{"n_layer": 13, "d_model": 256, "n_head": 4, "n_kv_head": 4, "head_dim": 64, "d_mlp": 1024, "vocab_size": 3298, "activation": "tanh_gelu", "norm": "layernorm", "norm_place": "pre", "norm_eps": 1e-05, "positions": "learned", "qk_norm": false, "attn_scale": 0.125, "bias": "all", "tie_embeddings": true, "parallel_block": false, "init": "normal", "init_std_qkv": 0.0312, "init_std_o": 0.00615, "init_std_up": 0.0312, "init_std_down": 0.00615, "init_mimetic": 0.7, "optimizer": "muon_variant", "lr": 0.00685, "beta1": 0.95, "weight_decay": 0.0, "lr_head": 0.00524, "grad_clip": 0.5, "warmup_steps": 200, "schedule": "wsd", "decay_fraction": 1.0, "decay_shape": "linear", "final_lr_fraction": 0.1, "batch_tokens": [8192, 16384, 32768, 65536], "seq_len": 256, "doc_mask": true, "train_tokens": 241000000, "steps": 7623, "dataset": "wikipedia_en"}
MLP neurons of a small language model. Each row is named by its layer, matrix (up: input weights) and neuron, and shows model dimensions 64-127. Each number is 50 + 12 x the weight over its row's rms, rounded and kept within 0 to 99.
After each neuron's rows, "fires on" lists the tokens most often at its 100 highest values on Wikipedia text that the model never trained on.

L5.up971:47 41 45 22 55 41 52 72 36 45 77 48 37 27 53 69 45 60 38 24 32 40 57 47 50 59 74 41 94 50 52 47 62 64 45 49 49 51 44 41 43 45 72 37 30 73 45 48 72 55 47 57 59 63 52 53 66 43 42 60 63 22 38 40
fires on: " |", " | ", " (", " T", "otes |"

L5.up879:48 36 58 57 57 62 79 32 63 48 29 48 51 42 52 42 69 41 38 61 43 58 30 48 49 47 59 63 54 32 36 53 44 50 65 67 54 62 44 37 58 35 52 38 36 58 40 73 56 43 72 40 53 65 55 50 77 39 61 48 62 40 39 68
fires on: "ud", "–", "2", ":", "if"

L8.up958:53 40 52 49 44 49 49 69 51 51 36 47 38 44 22 52 68 51 28 46 39 76 47 56 49 29 68 71 55 40 35 74 58 55 47 39 49 36 65 54 35 48 47 56 34 59 75 49 66 41 65 44 44 64 54 43 43 47 61 40 68 46 33 45
fires on: " con", "mer", "inc", " sec", "ec", " pro"

L2.up895:59 73 57 28 78 33 49 58 36 53 44 47 43 27 63 59 44 79 48 46 48 47 28 59 62 43 77 30 63 41 54 44 46 52 74 63 71 47 35 35 44 40 33 44 53 31 47 61 49 61 55 55 61 54 44 61 41 44 71 55 64 65 60 55
fires on: "i", "ar", "or", "h", "- •"

L2.up849:60 52 46 38 34 66 46 66 27 34 48 34 59 41 44 39 48 43 47 40 79 47 35 79 73 38 37 52 33 45 52 56 52 41 31 42 58 33 53 40 54 74 62 44 58 71 49 64 42 51 29 48 56 53 31 40 67 52 52 37 61 39 41 39
fires on: "ad", " one of the", " those", "ight", "ven", "ur"

L10.up317:50 55 38 44 33 63 28 56 45 62 38 48 55 55 80 72 30 41 47 40 34 63 56 55 69 48 55 72 60 54 62 45 48 61 38 51 57 52 44 64 54 55 59 45 38 55 62 40 44 45 32 37 54 51 34 39 38 46 65 68 80 34 61 44
fires on: " K", " | K", ", K", "- K", " V", " acc"

L10.up557:44 42 46 56 24 26 42 52 59 42 61 62 74 42 55 70 60 29 64 52 39 58 60 63 48 50 64 67 35 48 53 48 24 40 66 50 70 49 41 53 47 67 41 60 35 28 59 54 67 34 19 28 36 64 57 53 44 43 65 50 55 62 64 50
fires on: " in ", "2", "1"

L2.up854:70 70 53 33 53 54 45 42 55 53 49 47 47 51 39 53 22 50 50 52 53 55 23 53 34 68 56 44 43 42 27 54 51 64 37 47 40 47 19 53 59 68 33 48 52 50 38 36 44 53 28 43 58 62 65 71 46 54 41 57 22 54 46 53
fires on: "an", "m", " Dan", "ert", "ter"

L2.up520:50 64 33 47 40 70 54 50 44 74 36 50 43 34 61 54 43 33 41 40 46 53 41 55 47 57 60 50 53 55 38 60 52 62 38 36 53 49 38 38 65 61 61 53 31 54 53 66 54 40 62 40 45 53 61 55 68 48 51 78 48 34 55 46
fires on: " K", "K", " | K", ", K"

L2.up930:44 61 51 61 30 57 57 49 46 49 46 61 57 34 57 44 28 52 57 53 32 59 48 52 35 54 63 60 48 66 54 25 37 63 60 56 62 75 52 34 50 56 24 54 35 24 42 73 43 67 32 41 59 52 52 47 56 40 57 33 47 45 53 51
fires on: " c", "1", "2", "p"

L2.up254:41 42 44 62 56 68 28 54 54 68 41 51 45 44 67 43 36 32 36 66 41 49 52 37 58 47 79 49 33 46 41 77 35 56 46 55 56 51 53 30 34 52 30 37 34 47 38 28 29 44 58 49 48 68 77 50 36 69 54 72 52 61 42 59
fires on: "'s", " Christian"

L2.up25:45 47 54 81 60 36 48 34 64 72 41 69 56 51 38 44 36 51 43 30 63 31 35 43 45 62 73 60 34 51 45 38 42 77 42 40 48 36 61 59 43 47 46 42 47 34 50 67 60 51 53 54 39 62 44 62 63 48 45 51 37 56 44 72
fires on: "N", "C", "L", "B", "M", "R"

L2.up782:68 45 58 38 68 66 42 35 61 67 59 42 51 51 74 51 55 57 50 77 55 39 40 56 68 43 52 55 40 52 49 58 44 57 41 35 54 52 59 63 31 63 39 64 54 51 77 54 39 36 28 40 53 62 32 43 36 52 54 32 64 47 41 28
fires on: "an", "ah", "ep", "ic"

L3.up906:47 45 44 73 65 41 46 45 39 54 27 58 33 32 55 24 40 39 52 36 44 36 39 50 46 64 48 60 72 33 64 41 42 57 64 25 39 55 55 36 51 36 40 70 51 36 43 67 43 54 62 33 29 61 38 31 59 60 63 56 61 48 52 75
fires on: "w", "\n\n", "int", "in", "ac", "all"

L2.up972:52 42 46 40 62 41 55 44 36 51 53 56 57 27 57 51 42 49 56 36 51 53 31 39 41 62 33 70 47 35 36 49 46 54 44 62 60 39 64 41 65 64 46 54 57 66 47 39 38 23 45 60 54 47 63 48 53 50 49 58 21 40 31 61
fires on: "\n", ";", "\n\n", ")"

L3.up958:64 51 49 41 64 39 39 71 45 34 53 67 49 45 78 49 40 44 55 54 32 44 37 39 43 28 23 60 53 32 47 54 46 44 52 50 68 62 54 31 78 65 52 49 57 39 52 67 31 26 53 59 50 59 51 63 55 44 56 61 37 26 34 69
fires on: "\n", "\n\n"

L2.up845:69 47 59 58 42 54 38 49 53 49 53 29 65 46 54 55 52 38 33 73 71 54 39 54 63 60 47 46 59 61 41 69 35 38 44 72 43 33 43 54 29 42 38 60 67 53 58 43 70 46 35 39 57 56 42 37 29 39 41 38 68 50 44 43
fires on: "ix", "ipp", " to ", " and "

L2.up88:59 62 31 68 58 39 43 61 37 60 37 48 47 48 52 46 71 44 48 46 34 36 35 24 44 44 63 67 49 31 46 56 24 42 62 27 47 63 42 55 36 54 43 55 63 40 45 46 40 73 55 54 43 50 33 41 34 39 60 62 73 47 39 60
fires on: "1", "xt", "\n\n", "The", "int", "bum"

L2.up852:84 41 56 43 44 46 52 72 43 27 43 51 43 49 32 32 69 48 50 35 50 74 63 45 36 59 66 38 64 54 22 70 64 56 43 61 41 65 44 62 51 71 40 49 62 45 85 43 58 61 42 47 45 54 48 30 50 49 30 56 61 52 42 65
fires on: " con", "oun", " pro", "ise", "is"

L3.up855:54 52 54 79 62 39 94 48 40 50 63 63 29 38 51 47 34 61 50 74 58 45 41 41 50 55 35 44 40 42 54 60 45 44 73 68 65 32 42 63 49 36 27 56 25 54 59 58 43 69 72 35 64 38 50 67 49 65 29 47 68 45 61 38
fires on: ",", "o,", "i,", "a,"

L5.up952:56 48 38 60 40 42 26 43 37 54 58 38 31 20 51 53 59 77 35 31 36 63 43 59 32 68 56 32 71 62 40 49 41 78 42 58 47 49 52 38 67 40 52 49 58 67 38 33 57 62 58 55 55 49 60 51 64 81 57 69 45 41 50 48
fires on: " |", " | ", ") | ", " |  |"

L5.up520:60 71 41 78 52 62 38 51 50 63 57 68 43 66 38 81 16 44 51 72 53 59 40 54 48 39 53 64 18 57 60 50 56 42 31 52 38 42 56 60 50 58 45 43 68 50 46 43 68 57 46 40 56 45 61 53 60 54 50 57 58 43 56 48
fires on: " through", "ge", "–", " against", " with", "io"

L5.up626:46 36 48 53 43 53 72 62 70 45 42 50 69 44 43 39 63 57 41 48 43 53 46 71 73 35 27 44 53 39 54 61 46 60 38 48 65 44 44 33 30 58 67 50 53 58 68 68 48 33 44 37 39 43 36 50 37 23 60 57 48 61 42 41
fires on: "ad", "est", "as", "am", "ur", "way"

L2.up535:40 63 48 63 67 44 39 63 33 51 43 41 42 55 31 47 70 61 45 46 64 49 53 45 54 55 46 67 32 34 62 47 51 39 32 57 75 54 57 53 53 55 29 66 34 65 63 63 48 57 29 65 48 65 52 60 56 57 40 35 40 46 41 40
fires on: "]", "\"", "om", "'", "}"

L3.up901:52 46 29 53 38 53 62 55 54 44 50 39 61 68 63 28 56 35 28 42 44 57 50 43 39 29 52 48 50 53 39 49 52 46 64 78 57 39 39 53 60 31 46 47 45 44 53 52 67 46 59 27 51 77 37 46 60 33 30 45 54 59 28 31
fires on: " ab", "umb", " |  |  | ", " pro", " Cro", "il"

L7.up622:37 36 47 61 42 54 52 53 27 47 58 53 64 23 42 51 70 62 46 66 29 46 39 53 24 45 41 30 59 50 58 60 45 51 68 30 79 48 29 41 34 57 51 63 63 45 49 65 62 45 35 59 44 59 53 46 53 35 51 50 52 64 41 50
fires on: "p", "mer", "pr", "ed", "am"

L10.up841:36 51 43 42 42 59 35 46 46 46 39 45 52 48 65 55 32 42 51 62 53 52 66 39 68 48 54 34 40 29 62 72 55 66 47 53 49 49 29 61 54 41 46 65 43 37 69 47 38 60 44 48 46 46 42 68 57 59 63 54 57 45 77 47
fires on: " Bar", " Car", " K", " | K"

L5.up672:80 51 53 46 48 59 69 45 34 44 63 63 72 41 56 49 72 41 46 24 57 17 48 35 52 28 24 76 60 43 37 45 46 64 51 25 65 40 49 61 49 55 46 31 35 50 44 72 56 57 58 46 53 70 53 49 36 48 19 46 46 47 58 45
fires on: "ic", "y", "p", "er", "ing", "ish"

L10.up214:60 76 77 54 42 50 45 38 43 40 67 63 41 51 41 40 64 51 62 58 50 50 40 55 87 34 48 46 56 49 37 55 50 22 64 39 78 38 44 57 73 42 40 42 57 57 47 44 59 59 40 31 59 57 43 58 43 28 45 64 63 74 42 38
fires on: "y", "b", "er", "i", " V", "ort"

L7.up762:51 62 36 34 64 50 50 75 48 44 62 66 36 47 62 46 32 50 40 39 60 44 44 46 78 32 63 44 38 55 39 51 27 36 49 55 47 76 44 61 38 53 64 60 37 53 56 51 44 54 65 60 26 47 38 19 28 46 52 43 61 69 45 71
fires on: "is", " I", "us", "it", "i", "ah"

L5.up355:66 37 47 38 71 43 50 61 37 48 54 63 53 48 54 57 45 52 54 46 51 56 61 55 55 40 42 49 60 41 48 54 46 37 58 53 87 51 33 44 40 42 73 54 93 70 49 60 36 26 42 59 41 50 36 40 44 48 38 42 49 57 32 42
fires on: "or", "z", "mer", "x", "al", "ed"

L2.up291:26 64 65 47 54 38 38 69 43 54 58 52 39 39 62 54 48 50 64 40 48 42 42 43 48 50 69 42 49 40 52 39 41 34 68 51 50 32 40 48 65 36 46 64 44 56 57 53 45 40 55 32 46 65 60 18 43 53 58 51 68 64 50 53
fires on: "z", " Car", "ar", "ight", " | K", "itz"

L7.up98:40 71 31 57 50 54 40 67 60 58 67 38 32 34 43 43 73 49 33 58 52 48 25 65 33 37 31 60 39 65 67 60 53 48 46 53 48 37 41 60 31 49 44 26 48 29 49 54 44 48 46 30 48 38 73 46 40 45 48 58 61 26 58 61
fires on: " name", "a", "o", "at", "um", " family"

L3.up859:24 38 59 61 62 47 43 62 37 65 48 64 68 37 42 45 39 55 53 59 45 34 47 56 54 48 46 47 33 69 34 48 44 50 53 37 48 51 33 39 67 17 48 73 49 24 59 40 35 68 62 60 58 38 46 54 73 54 56 41 57 36 57 49
fires on: ":", " in the", " one of the", ",", "ut", ", R"

L10.up8:54 49 68 42 32 58 74 48 64 46 46 54 48 51 31 39 51 58 31 50 40 62 16 51 50 48 47 51 55 43 51 64 42 74 44 55 74 31 51 52 58 46 53 46 38 66 47 60 38 55 50 41 64 61 48 45 57 59 54 39 43 51 53 45
fires on: "1", "2", " b", "–", "por", "\n"

L3.up945:47 60 67 69 59 30 47 53 42 45 36 50 35 52 42 59 19 57 61 49 55 37 65 51 43 59 39 68 47 31 24 23 48 41 71 54 58 41 46 48 41 05 36 58 53 41 53 72 43 58 48 59 60 44 54 57 72 63 51 40 49 40 53 58
fires on: "ed", ",", "ing"

L3.up448:56 66 46 50 57 34 43 52 57 44 56 54 21 44 31 42 52 60 48 55 53 61 26 54 68 44 57 42 40 26 37 44 55 24 39 61 56 59 54 60 59 52 44 46 74 33 62 46 70 45 76 63 57 39 62 38 48 44 60 38 56 81 43 54
fires on: "i", "hi"

L2.up795:39 57 59 47 65 50 36 48 36 49 35 66 18 50 28 52 65 43 33 71 68 60 52 41 51 63 50 53 43 35 72 62 44 35 40 55 57 53 32 51 26 55 56 55 50 72 51 39 56 27 48 61 64 56 32 49 65 44 44 55 35 47 50 50
fires on: "'", "’", "]", "'s", " her"